From a checkpoint of a small transformer trained on Wikipedia: 16 layers, a variant of Adam for these matrices.
MLP neurons of a small language model. Each row is named by its layer, matrix (gate and up: input weights; down: output weights) and neuron, and shows model dimensions 144-207. Each number is 50 + 10 x the weight over its row's rms, rounded and kept within 0 to 99. A neuron's up and down rows have the sign that makes its largest values positive.
After each neuron's rows, "fires after" lists the tokens most often just before its 100 highest values on Wikipedia text that the model never trained on.

L10.gate355:38 44 72 53 57 55 51 53 45 63 59 58 53 44 32 39 46 70 34 55 62 44 59 58 44 55 73 57 42 55 58 44 44 66 80 40 47 61 61 42 38 37 38 53 53 61 55 53 49 53 53 28 53 43 40 55 53 41 53 40 50 52 62 44
L10.up355:44 65 47 35 52 51 42 53 46 58 34 52 45 63 58 52 34 60 68 33 38 54 54 52 40 49 56 38 46 45 62 46 54 45 63 51 55 51 55 46 52 30 43 60 52 49 48 45 70 60 40 41 46 37 50 42 48 57 65 44 55 44 56 47
L10.down355:51 40 48 47 59 39 47 55 67 48 54 37 30 60 45 52 63 53 63 51 45 46 47 59 47 56 40 66 66 54 51 37 43 67 26 41 50 63 48 46 43 58 45 60 56 41 54 62 48 58 52 54 43 58 38 46 54 67 49 46 46 53 45 51
fires after: "0", "9", " S", "8", "5", "F"

L9.gate234:47 51 41 52 40 48 62 57 50 47 42 38 49 49 57 33 62 66 37 41 64 33 54 58 35 53 40 68 72 44 61 41 48 52 43 56 36 34 48 54 41 53 46 42 40 36 64 62 49 40 56 54 51 50 52 43 70 50 62 39 50 45 38 50
L9.up234:62 60 47 54 33 36 59 51 52 52 44 42 41 56 40 45 43 50 40 35 43 45 46 54 53 43 37 57 51 50 41 27 49 52 31 30 48 44 52 49 39 48 59 53 57 39 57 53 49 52 53 43 40 44 46 44 66 48 65 58 56 49 51 46
L9.down234:53 61 55 47 65 56 46 57 49 48 51 53 27 49 47 72 38 35 58 48 50 62 61 33 51 28 50 46 36 50 25 41 47 46 50 46 63 51 58 54 56 42 60 51 70 41 52 35 58 69 61 37 57 50 57 57 52 46 47 49 60 54 64 60
fires after: "-", "3", "1"

L11.gate587:27 54 57 49 66 67 42 57 66 51 42 70 51 69 63 43 63 74 49 52 37 41 43 46 25 67 45 51 49 53 31 68 61 49 66 49 55 47 61 52 52 44 35 48 42 52 44 38 56 55 51 43 48 39 33 38 59 52 43 38 39 49 48 47
L11.up587:41 66 29 22 32 58 53 62 49 42 50 57 55 44 38 56 52 48 41 41 52 58 52 39 41 50 51 47 57 40 45 38 59 41 49 42 68 44 43 65 58 40 48 55 69 51 54 46 68 50 51 57 38 48 43 50 55 65 65 65 62 48 65 42
L11.down587:52 51 50 30 34 41 50 52 39 65 64 42 47 51 57 42 52 39 43 55 45 60 47 40 34 41 55 57 61 60 55 54 40 51 36 49 31 59 61 61 13 46 56 57 65 48 62 58 51 66 60 60 50 57 63 66 51 57 64 64 45 58 57 61
fires after: "′", "2", "0", "3", "5", "°"

L11.gate445:49 60 73 60 66 43 44 61 48 45 59 42 51 48 71 64 43 36 68 58 33 55 45 46 35 69 54 33 44 39 52 42 57 56 48 49 38 57 54 53 45 55 33 41 55 57 34 42 37 60 60 52 53 33 51 53 40 39 49 53 43 60 46 57
L11.up445:48 43 71 29 52 71 39 74 46 39 56 45 72 59 65 56 47 63 47 53 49 49 58 27 54 50 64 63 29 59 50 61 57 50 62 50 53 49 43 49 44 46 46 48 53 46 29 52 60 37 50 66 43 28 64 56 50 51 38 71 29 45 46 63
L11.down445:33 49 50 56 60 54 42 65 53 62 51 44 59 67 72 43 54 48 36 41 43 41 56 51 55 52 47 39 46 47 58 56 34 54 41 37 39 64 57 70 54 57 47 63 71 42 67 42 41 45 56 39 76 42 44 53 46 48 45 51 38 50 45 44
fires after: " ", "–"

L12.gate223:31 68 61 46 54 44 45 51 54 34 52 55 65 40 70 57 59 46 52 54 44 51 61 54 46 46 55 41 66 41 62 30 54 38 38 50 47 52 54 49 48 59 39 68 57 46 45 57 58 46 50 45 74 73 41 50 47 56 56 48 44 56 49 63
L12.up223:51 60 56 45 60 53 52 54 65 37 54 47 70 41 60 60 67 57 51 55 59 49 56 43 59 40 59 41 45 66 51 64 35 42 53 56 51 18 62 52 46 53 46 53 50 41 36 56 32 46 44 52 48 59 48 39 41 34 49 56 54 31 43 46
L12.down223:51 40 37 49 42 52 32 53 54 38 41 32 67 71 68 58 34 72 41 61 60 47 62 43 35 43 69 46 60 52 42 44 53 59 73 52 47 57 37 60 54 50 40 55 66 51 39 47 56 46 50 60 51 71 43 61 51 22 27 52 52 53 39 60
fires after: " ", " in", " In", "–"

L9.gate55:41 49 58 37 58 68 48 46 21 48 43 40 43 53 67 60 58 45 46 65 49 43 55 49 50 41 63 57 52 45 44 59 52 53 40 58 58 50 60 64 52 50 44 45 47 55 67 62 47 50 56 39 43 47 61 66 38 58 55 67 42 60 43 50
L9.up55:64 44 59 58 41 47 54 66 49 57 47 49 61 41 33 46 49 36 34 34 38 51 63 48 56 48 56 29 43 49 74 41 23 52 51 58 57 51 57 53 42 47 75 58 51 53 55 36 42 64 44 41 46 52 52 41 59 48 56 57 49 39 53 46
L9.down55:46 36 56 51 66 66 51 50 42 38 52 48 30 45 56 54 52 53 53 49 49 53 33 61 54 54 38 49 63 60 27 44 57 57 39 62 31 56 39 60 49 51 36 48 33 43 50 51 58 34 57 62 66 49 69 44 46 40 52 56 55 57 41 34
fires after: "2", "4", "0", "8", "1", "6"

L11.gate703:51 32 65 58 39 42 57 49 55 30 58 43 56 47 32 56 56 46 60 49 66 56 37 55 36 64 50 75 50 47 37 46 48 45 64 56 50 43 52 36 66 48 52 38 52 55 56 37 47 54 34 53 48 51 54 53 55 36 43 61 76 25 51 60
L11.up703:47 53 61 42 40 53 37 49 48 50 46 62 45 47 64 42 61 57 46 54 47 36 46 60 60 49 61 52 21 57 39 61 57 41 67 34 36 48 39 29 42 30 46 44 66 61 53 38 47 62 59 50 51 34 76 60 47 46 72 62 60 52 29 51
L11.down703:40 56 55 49 63 31 45 53 44 59 50 69 31 54 73 50 64 41 28 61 38 46 58 55 45 51 30 42 37 43 49 55 44 67 42 46 14 37 54 59 47 39 30 66 48 33 50 50 40 59 56 51 60 49 55 44 39 44 43 46 48 52 41 49
fires after: "\n", " /", "7", " |"

L11.gate398:58 53 51 62 54 60 48 53 57 50 42 42 77 43 49 36 45 65 54 57 62 54 63 69 22 65 39 58 60 64 45 55 64 46 36 45 57 35 41 43 46 47 35 45 32 60 48 56 32 33 67 42 72 62 44 56 51 58 59 33 38 40 54 52
L11.up398:45 34 46 46 58 50 42 42 53 53 58 45 58 47 45 54 59 29 48 67 58 53 62 74 35 65 49 53 53 63 40 61 49 50 58 53 48 51 30 64 45 42 55 49 64 58 52 25 35 60 76 37 55 59 41 52 58 37 67 43 53 55 52 42
L11.down398:40 30 67 44 53 50 45 48 52 51 68 48 40 45 64 57 54 71 51 58 65 52 59 56 68 52 51 57 33 57 54 51 58 59 76 39 49 45 45 45 35 41 51 53 45 67 35 34 45 49 55 50 61 27 60 47 41 48 43 55 23 49 48 62
fires after: "1", "0", "6", "5"

L10.gate389:46 46 60 56 58 49 43 59 36 64 49 51 48 41 23 48 52 41 52 46 47 45 55 54 45 54 50 60 61 38 46 44 46 55 40 60 42 52 49 44 43 59 60 41 37 52 30 34 37 38 52 32 61 48 67 54 52 64 53 58 34 40 41 50
L10.up389:28 38 60 59 54 45 56 63 52 47 40 50 44 39 41 40 45 59 37 43 65 65 41 41 36 46 59 60 46 63 50 35 45 65 67 65 46 55 41 26 53 44 55 64 66 62 52 34 52 59 60 54 30 47 55 46 55 43 64 51 79 46 46 48
L10.down389:53 37 51 34 66 43 50 50 59 52 46 47 31 52 52 47 69 63 49 52 36 46 29 52 35 44 57 48 67 48 44 42 52 40 68 43 46 45 48 38 50 50 53 47 50 47 33 55 41 30 39 45 46 46 66 62 52 42 58 60 61 46 38 38
fires after: "6", "1", "5", "3", "2", "4"

L12.gate105:48 56 50 44 52 52 57 48 35 46 50 60 41 53 59 61 47 59 37 35 54 49 51 46 40 63 39 67 44 53 55 41 45 61 67 57 46 45 71 38 37 65 54 54 59 34 53 53 42 59 63 33 53 59 56 43 40 53 48 65 33 44 44 58
L12.up105:67 72 31 59 49 53 60 34 65 39 41 46 42 40 48 42 46 65 46 46 47 55 32 57 66 39 55 49 79 42 58 58 52 33 56 39 60 46 49 38 48 53 62 48 28 50 54 45 35 54 42 42 57 47 36 36 62 68 54 47 53 34 55 48
L12.down105:65 51 71 51 72 59 49 55 26 51 51 64 36 62 52 72 45 57 37 34 61 50 35 44 40 43 44 43 41 45 49 48 36 50 67 50 65 58 53 53 49 50 41 60 48 54 42 49 63 51 70 42 51 40 58 41 60 58 60 60 41 56 51 49
fires after: "1", "2", " ", "3", " n", "6"

L10.gate547:60 35 53 47 53 57 55 56 35 56 46 49 57 44 50 57 50 57 36 56 62 60 50 41 36 48 52 53 64 51 54 48 44 76 60 47 59 39 55 52 46 37 62 46 71 42 49 37 43 55 60 50 64 61 52 44 33 29 59 40 49 55 56 56
L10.up547:62 39 49 47 39 55 47 69 61 34 58 40 50 51 60 55 60 33 56 51 40 53 52 42 39 66 46 50 35 50 52 50 48 47 57 48 28 36 65 52 39 47 57 48 47 56 65 52 48 47 59 61 49 47 70 60 53 57 47 53 50 55 50 52
L10.down547:54 47 33 55 39 63 49 59 61 40 69 53 45 41 51 56 62 29 50 64 31 53 52 50 30 58 59 38 51 52 47 40 40 55 49 58 34 59 57 54 44 34 51 28 55 54 41 66 39 37 53 46 67 26 47 42 56 67 51 48 66 45 30 36
fires after: "0", "2", "1", "9", "5", "8"

L9.gate672:54 62 46 59 72 43 53 61 46 51 52 59 51 53 67 35 54 57 44 53 68 68 62 44 50 54 56 22 40 43 34 64 30 46 70 52 64 51 67 39 33 58 54 44 59 55 48 60 67 42 67 56 47 50 44 52 61 50 61 56 44 45 70 67
L9.up672:39 43 41 61 51 61 61 47 64 39 59 40 65 51 49 49 50 46 55 68 34 48 51 54 35 53 56 66 64 51 60 50 47 49 54 35 51 56 65 36 45 54 52 61 41 58 57 44 54 45 59 50 55 44 53 52 29 58 40 45 38 51 45 44
L9.down672:64 54 54 44 61 50 51 44 34 37 54 39 48 52 47 45 12 55 37 48 52 50 51 54 53 49 50 44 49 42 49 61 64 60 68 44 45 65 42 59 54 47 69 49 48 56 72 44 40 48 28 44 70 42 54 42 49 44 46 47 53 45 60 63
fires after: "1", "0", "5", "3", "6", "–"

L3.gate617:29 53 63 63 58 46 53 65 57 56 31 49 45 47 52 36 43 43 46 50 62 59 49 40 57 46 44 43 43 44 42 71 72 51 49 51 44 40 47 58 54 44 42 61 50 45 41 61 58 51 61 57 55 57 28 54 68 49 59 49 66 62 48 57
L3.up617:53 48 52 44 30 56 56 41 40 33 34 52 55 51 34 35 58 33 38 57 50 63 69 54 35 50 61 75 57 53 20 47 29 48 36 26 54 61 46 56 58 54 56 64 51 57 51 45 51 61 50 47 47 53 48 49 60 51 71 59 63 42 51 57
L3.down617:45 41 40 53 51 47 27 59 47 47 60 47 40 45 50 61 57 71 43 43 63 50 38 47 47 39 50 51 41 49 73 42 48 45 58 49 50 56 59 43 44 48 49 42 46 61 53 50 41 39 51 47 46 37 57 72 45 57 29 43 50 55 51 46
fires after: "9", "1", " ", "0", "2"

L11.gate589:53 30 60 56 41 53 55 62 44 48 60 44 60 78 68 61 60 45 59 50 37 48 58 51 42 70 68 47 52 47 32 36 24 29 64 43 55 30 49 38 53 40 51 48 56 55 31 42 50 68 38 40 50 49 47 62 40 29 46 51 70 53 51 57
L11.up589:55 42 75 29 55 45 53 56 33 41 50 46 53 69 55 61 59 43 50 53 42 44 52 32 67 56 61 83 58 50 43 55 41 36 67 54 29 46 51 58 44 58 47 58 53 39 33 46 40 68 50 60 56 51 55 57 43 31 33 49 38 60 37 52
L11.down589:14 61 67 53 46 45 44 50 54 54 65 50 58 62 58 35 42 33 30 45 43 48 61 53 47 64 49 52 47 61 61 55 52 54 41 56 34 54 66 60 52 39 51 55 45 53 50 42 48 47 49 46 58 62 52 50 31 45 29 57 36 58 60 69
fires after: " |", ";", " /"

L9.gate90:48 52 60 51 62 36 58 41 37 54 44 47 54 50 49 45 48 60 37 32 45 38 41 53 47 56 46 49 43 59 56 68 62 52 53 38 42 47 62 50 40 61 39 32 28 46 43 53 39 43 52 30 64 72 71 54 57 47 70 54 27 53 50 47
L9.up90:56 58 44 55 54 58 74 56 46 42 34 50 46 44 51 69 68 39 42 53 40 54 44 43 46 62 76 64 70 43 35 44 39 43 61 62 51 42 46 54 54 68 52 51 32 45 49 32 55 49 71 37 51 70 40 33 56 40 50 50 46 37 53 33
L9.down90:52 32 60 44 71 59 59 53 52 39 58 55 67 65 42 56 66 45 56 45 41 53 49 63 48 47 25 41 46 38 58 50 59 61 43 49 60 43 44 56 57 49 40 30 54 52 42 59 72 59 52 78 65 34 61 36 33 50 40 48 56 47 52 50
fires after: "2", "4", "3", "1"

L9.gate411:42 57 70 59 54 39 43 67 44 46 49 62 60 47 52 55 40 45 31 60 73 56 53 51 47 49 48 30 46 38 56 34 46 50 45 49 57 59 53 46 27 39 62 46 67 51 67 52 42 44 49 46 68 60 53 41 59 31 54 56 49 43 44 63
L9.up411:49 44 45 41 56 58 54 67 57 49 54 38 56 67 51 44 62 52 67 49 38 24 48 55 66 62 57 56 55 60 60 52 43 49 44 48 25 37 46 42 56 52 38 52 57 28 57 56 50 43 60 53 47 49 45 56 48 38 47 55 44 49 60 41
L9.down411:55 45 54 49 48 42 60 41 30 40 54 54 61 45 55 61 50 53 46 46 55 53 43 54 49 48 35 51 46 32 46 28 36 55 53 70 52 55 75 50 33 46 51 51 50 44 39 42 52 57 39 34 69 60 47 42 55 56 60 56 56 50 62 60
fires after: "-", "1", " (", " in", ",", "0"

L11.gate432:42 47 45 73 54 63 59 65 51 47 43 45 37 45 44 22 47 54 49 57 39 49 43 53 62 47 39 54 54 53 50 38 40 57 37 37 58 43 39 55 44 54 42 26 43 70 65 60 53 54 36 32 52 66 30 41 55 50 62 39 37 44 58 44
L11.up432:49 56 64 60 41 54 39 38 50 66 50 45 55 38 47 45 60 44 47 71 37 72 59 58 41 51 65 61 64 51 57 40 48 39 46 35 49 51 35 34 57 61 59 46 71 66 50 37 55 55 59 50 57 55 57 48 43 41 60 54 49 55 56 46
L11.down432:47 51 49 71 72 34 54 45 52 43 53 42 50 41 51 50 49 53 55 63 57 32 54 64 38 33 53 48 55 54 52 54 61 50 59 45 33 66 46 57 52 50 37 57 62 57 50 25 52 50 62 52 34 55 49 60 55 35 24 43 43 56 47 33
fires after: "9", "0", "8", " F", "2", " exc"

L10.gate126:51 33 53 59 49 41 44 53 46 52 45 55 51 55 56 39 53 65 36 56 66 49 52 53 56 57 65 47 59 43 32 44 35 40 40 50 60 52 55 54 43 48 52 46 62 47 53 42 54 51 40 68 63 65 67 47 57 50 66 54 55 65 58 63
L10.up126:53 37 57 48 51 43 36 34 50 49 58 71 62 52 50 50 53 38 57 58 47 33 51 47 62 54 69 52 47 65 63 39 26 33 51 61 46 42 47 35 62 50 46 47 47 47 48 35 32 63 37 44 49 47 52 54 30 57 56 60 60 70 40 48
L10.down126:36 45 49 60 47 42 59 53 51 51 45 47 64 63 76 28 53 55 27 53 55 43 46 42 42 44 52 32 37 45 44 47 33 58 42 45 42 47 47 59 42 52 55 54 46 39 48 53 56 44 54 49 66 42 53 32 71 45 24 57 78 50 35 57
fires after: " /", "0", "6", "7", "1", "3"

L8.gate84:45 39 55 50 48 42 63 56 46 42 47 50 61 35 68 55 30 67 40 41 64 75 48 39 50 46 39 34 46 43 59 61 55 52 58 50 47 46 63 57 53 41 38 59 49 53 46 18 46 48 54 51 59 58 63 37 27 51 42 50 44 48 52 62
L8.up84:47 54 34 48 61 62 47 43 47 57 57 72 48 47 54 66 46 70 54 42 61 62 45 36 44 48 64 56 56 68 47 53 57 68 66 64 63 40 56 45 45 61 34 38 35 62 61 50 42 48 58 56 57 43 39 49 43 53 52 52 43 50 68 51
L8.down84:38 38 29 46 50 49 50 47 55 47 52 45 47 49 59 44 47 42 65 42 66 64 40 49 34 42 42 47 57 41 60 42 45 57 48 57 58 46 40 66 54 38 31 43 37 56 55 54 45 45 50 44 62 58 50 56 49 48 57 56 28 47 55 54
fires after: ".", " M", " .", " ", " K", ";"

L9.gate368:45 51 57 67 57 54 50 56 44 49 46 42 42 35 50 39 43 47 31 53 41 43 52 46 43 50 43 31 50 54 61 69 38 57 46 53 40 38 43 47 44 76 48 43 47 43 28 52 56 45 32 53 39 76 42 57 44 45 49 47 46 44 45 59
L9.up368:41 45 56 40 52 54 62 31 58 38 52 63 58 44 50 33 44 47 37 47 65 55 70 56 28 47 52 56 49 50 43 41 60 48 49 47 42 66 57 80 49 57 51 47 59 43 54 49 55 64 62 50 48 61 56 66 51 56 51 56 25 45 48 47
L9.down368:49 43 59 49 58 46 49 55 51 34 51 48 61 38 47 53 30 72 55 34 37 44 40 41 43 33 42 43 41 42 62 39 48 49 36 58 53 66 34 40 53 50 59 50 37 49 44 23 53 66 63 43 64 52 59 38 50 45 34 54 44 58 60 45
fires after: "9", "2", "math", "6", " Add"

L12.gate91:27 44 41 43 58 69 45 39 50 71 53 62 52 69 45 45 45 26 37 40 58 54 45 58 48 66 45 60 41 54 39 49 58 49 56 54 66 53 32 63 53 61 30 43 59 48 38 42 56 54 65 52 65 61 59 34 47 48 35 63 31 56 59 45
L12.up91:41 42 60 50 55 57 49 63 57 43 41 59 54 27 53 56 54 46 46 53 78 54 33 43 55 48 41 45 50 63 50 54 60 60 56 53 56 47 36 56 58 51 38 58 45 62 47 70 69 41 31 52 34 49 33 50 69 35 56 62 48 56 52 52
L12.down91:59 50 62 37 50 39 56 61 48 60 38 71 39 37 57 47 60 49 53 60 34 49 52 49 56 52 55 50 49 48 49 47 46 60 68 52 24 58 56 50 48 51 46 64 37 66 48 49 60 32 55 49 53 46 65 31 39 54 38 48 41 58 39 45
fires after: " |", "9", ".", "1", "2", "–"

L6.gate66:59 32 37 41 49 62 49 54 45 61 41 44 51 33 49 52 45 60 43 41 57 31 44 47 50 47 68 59 49 61 47 37 61 47 49 48 55 39 45 42 56 54 37 50 52 48 42 50 35 25 48 58 36 53 58 48 42 67 66 52 44 49 53 43
L6.up66:50 45 50 55 35 47 75 55 38 54 48 68 39 58 51 51 65 59 42 43 62 48 52 48 36 63 49 50 54 53 49 50 61 59 60 32 44 63 61 56 45 37 41 47 54 44 69 58 39 55 53 67 47 73 48 50 54 45 40 38 63 35 71 51
L6.down66:68 34 43 56 53 43 59 51 53 42 48 50 44 60 39 62 49 45 51 48 54 61 42 48 48 53 56 42 59 50 48 40 52 34 58 51 65 50 41 36 57 57 56 65 60 55 40 45 37 39 51 57 52 40 51 47 56 66 43 60 52 46 38 44
fires after: " the", " ", "1", "2", " The"

L8.gate274:50 39 39 72 48 44 46 34 52 66 58 50 63 40 65 51 39 61 43 61 45 45 52 54 54 61 37 58 51 62 47 37 50 54 62 46 60 43 45 40 48 61 44 43 35 20 44 42 31 54 53 52 65 67 46 63 58 46 63 46 59 51 35 67
L8.up274:59 56 43 54 44 59 65 51 55 59 53 32 52 69 43 46 55 56 55 51 49 58 51 48 47 30 46 42 50 66 46 39 41 41 45 48 68 61 55 56 42 64 50 40 41 42 52 61 32 57 47 66 70 63 33 46 44 54 62 32 64 42 42 62
L8.down274:58 43 52 53 62 65 46 39 47 55 55 48 36 52 55 55 47 32 43 47 55 51 36 54 45 41 51 41 59 23 52 55 43 61 56 51 54 57 49 41 56 55 63 35 59 53 46 44 59 58 47 42 41 30 54 48 60 37 50 41 55 63 53 47
fires after: "1", " ", " N", " D", " Christ", " d"

L6.gate429:50 38 65 38 45 40 60 67 54 46 51 50 44 64 71 49 31 55 26 69 46 53 26 45 55 53 54 63 52 59 47 50 53 45 59 59 50 44 40 50 48 48 58 43 51 59 47 54 71 54 57 56 42 37 53 49 54 74 50 54 31 43 62 49
L6.up429:58 46 58 50 68 57 47 46 52 51 43 71 62 64 35 73 45 44 46 50 43 53 60 30 53 47 75 56 62 60 43 60 51 48 38 49 54 44 36 47 51 50 60 43 48 43 47 40 31 42 68 50 59 50 50 48 53 48 62 38 52 46 49 37
L6.down429:34 45 35 43 45 41 40 39 61 39 49 53 55 69 47 44 53 34 47 32 53 53 39 58 31 47 38 43 57 37 53 58 52 46 58 42 52 64 43 48 56 36 55 70 52 53 63 51 33 49 56 46 65 55 58 56 49 53 70 49 42 45 61 47
fires after: " M", " Z", " ", " m", "M"

L5.gate156:53 45 56 27 32 33 55 47 45 40 60 49 52 55 47 32 55 61 38 35 34 52 49 69 56 50 39 64 52 40 54 47 71 63 45 58 53 60 59 50 48 59 49 43 50 42 58 34 39 57 44 72 49 42 57 62 54 49 35 60 51 35 44 60
L5.up156:48 42 45 34 48 47 54 47 50 34 61 42 47 48 56 28 49 38 31 40 71 37 55 69 49 56 58 58 50 42 27 66 53 43 52 52 57 41 49 47 57 62 48 45 33 67 60 58 59 42 60 57 45 62 56 45 54 46 44 58 41 47 58 58
L5.down156:49 57 59 73 53 42 47 55 48 63 44 43 45 52 56 63 45 57 72 62 62 57 52 37 54 33 29 28 49 48 76 45 50 45 54 42 54 49 44 42 41 28 58 58 72 39 52 38 39 68 38 38 48 55 46 56 58 53 47 33 52 73 39 53
fires after: "\n"

L10.gate369:58 35 41 40 39 52 43 58 47 38 62 46 53 35 70 40 56 64 48 47 54 42 50 45 27 62 39 59 57 45 50 50 38 46 61 60 36 44 74 61 60 69 67 35 30 57 41 33 47 39 57 54 41 54 60 40 42 39 46 42 64 46 51 59
L10.up369:49 52 43 47 44 55 42 66 57 54 60 52 36 57 38 45 54 44 50 49 50 49 33 51 45 54 79 59 54 50 38 52 29 16 54 64 49 50 55 38 70 54 75 43 44 61 52 50 69 66 48 34 49 49 42 37 44 38 53 45 59 47 61 55
L10.down369:35 24 31 56 56 39 48 57 74 49 50 55 44 61 48 35 60 53 58 48 48 52 51 62 38 52 61 48 43 50 56 29 48 50 63 51 47 46 44 47 56 52 88 35 46 40 56 52 59 50 51 50 42 49 58 47 47 60 44 52 66 51 40 49
fires after: "%", "1", "9", "3", "7", "6"

L8.gate211:39 52 39 44 56 57 44 41 39 33 62 56 52 37 63 66 50 49 34 40 49 64 50 38 36 61 56 41 66 52 45 50 45 44 63 39 62 51 60 41 37 45 65 47 54 50 65 35 65 61 59 41 55 57 54 41 38 61 72 56 44 47 46 48
L8.up211:58 48 58 43 54 47 56 48 68 53 61 53 68 51 52 38 41 63 40 64 45 54 71 73 67 75 52 48 46 47 34 62 45 40 45 43 40 55 44 47 45 44 59 48 37 71 55 65 60 42 47 60 61 37 42 30 41 68 34 48 53 49 55 39
L8.down211:33 51 54 67 54 37 48 51 41 36 51 39 52 41 56 60 42 49 39 54 58 43 45 37 43 52 47 72 68 48 52 43 24 57 68 51 45 47 61 63 36 41 40 63 59 48 39 35 42 58 60 49 52 45 58 47 45 59 48 55 34 29 64 41
fires after: "0", " ", "2", "9", "aged"

L3.gate249:59 60 42 52 42 38 46 61 59 30 45 37 62 50 45 44 58 62 34 52 59 55 49 50 50 35 61 52 39 34 53 46 64 50 55 48 57 32 54 41 46 52 58 54 55 52 56 49 50 53 37 57 42 50 65 71 44 47 44 46 40 32 46 67
L3.up249:56 68 58 39 47 47 54 57 45 54 50 53 35 46 42 44 43 42 54 47 51 55 50 60 55 51 56 75 35 47 37 73 51 54 41 46 57 44 39 58 58 56 46 46 47 33 48 48 61 42 43 52 52 52 40 63 39 47 51 73 51 52 44 52
L3.down249:53 35 52 53 46 66 69 51 38 54 43 56 20 45 44 58 51 41 60 40 36 43 46 45 42 68 40 46 60 71 52 43 33 56 51 53 47 68 53 47 52 42 60 48 47 33 64 56 44 42 45 50 57 49 46 49 49 51 60 49 52 70 53 53
fires after: "\n", "===", "==", " ==="

L8.gate271:50 26 39 48 37 49 60 47 45 57 41 72 56 50 62 59 53 53 44 33 49 54 36 40 50 45 47 46 46 54 71 43 48 57 73 52 51 45 77 50 51 54 62 49 84 45 52 30 58 49 52 52 44 46 59 43 31 48 39 44 64 44 41 70
L8.up271:42 42 31 44 38 62 40 60 56 50 46 65 51 51 52 59 40 42 61 59 37 53 63 44 55 45 48 41 39 46 45 43 65 40 51 35 54 70 47 60 52 31 35 51 52 58 60 42 75 66 54 53 42 36 52 42 34 49 58 44 59 42 55 49
L8.down271:54 25 38 51 41 57 48 49 49 51 50 38 81 72 72 43 37 36 61 60 37 58 69 54 39 45 37 52 45 55 45 34 31 49 49 36 66 50 52 70 32 57 47 48 52 51 33 43 57 54 41 54 40 51 64 47 41 48 47 63 45 42 68 61
fires after: " |", " ", ".", "%"

L6.gate305:41 49 37 70 58 49 34 66 60 53 40 42 52 50 66 62 46 53 50 52 66 61 36 48 50 44 64 56 51 44 41 37 47 48 39 47 57 53 53 50 57 50 45 48 43 56 53 59 46 52 49 40 38 58 46 50 43 42 57 53 47 30 52 53
L6.up305:49 44 61 46 68 64 49 66 65 42 33 40 40 41 58 41 40 51 39 45 77 53 40 46 54 49 53 48 44 45 55 38 48 60 68 50 73 36 50 57 57 40 56 48 56 59 55 52 42 49 58 32 26 54 56 60 54 49 49 44 53 40 60 48
L6.down305:78 43 55 50 40 55 56 47 45 50 63 48 49 56 51 43 47 58 56 53 49 51 35 63 53 53 42 47 70 52 44 54 45 56 46 58 32 53 43 41 52 31 50 42 42 47 49 39 57 42 30 67 46 45 54 35 32 40 58 51 53 52 43 36
fires after: "6", "9", "3", "4", "7", "1"

L11.gate131:56 35 47 39 50 60 39 59 56 48 40 61 60 25 58 45 49 54 55 59 58 44 53 42 59 43 48 37 41 53 30 53 56 66 63 55 58 58 49 39 42 79 56 42 48 52 54 61 62 43 53 34 54 59 44 49 32 70 53 48 70 51 56 60
L11.up131:55 56 57 47 51 52 53 66 51 38 52 40 67 41 67 51 57 55 68 53 39 45 51 50 41 60 49 47 50 72 46 54 56 36 40 44 33 25 52 37 43 61 43 57 38 37 40 48 50 39 38 54 63 40 48 59 64 54 29 57 48 44 39 40
L11.down131:26 60 48 49 45 51 68 70 69 46 39 59 55 44 46 51 46 42 56 52 53 46 40 64 54 37 72 41 61 39 51 51 59 54 57 46 57 47 41 57 50 52 41 60 35 68 58 49 47 71 56 41 51 67 54 54 50 36 64 40 45 45 56 51
fires after: " ", "1", " (", " in"

L12.gate492:57 50 54 41 64 32 60 44 51 62 50 49 51 57 38 33 56 59 52 59 41 48 44 54 26 62 52 71 65 37 52 53 51 65 52 49 25 39 47 39 64 48 44 57 52 46 62 54 46 57 67 68 55 49 41 46 46 35 59 58 31 46 59 69
L12.up492:47 51 49 33 71 38 49 51 48 52 55 47 46 58 63 35 25 21 42 61 53 40 49 52 39 43 51 44 44 42 42 57 56 51 51 67 51 43 42 59 60 38 48 46 46 39 58 47 65 41 55 53 46 58 33 37 55 31 53 51 50 51 31 49
L12.down492:42 52 39 69 42 59 44 53 34 62 39 59 44 64 54 75 52 63 41 42 56 43 55 44 47 54 34 46 45 62 49 34 44 47 36 62 29 60 32 52 62 47 45 38 48 42 46 59 49 58 45 51 57 56 60 54 44 45 39 41 56 45 77 49
fires after: "\n", "0", "|", "ography"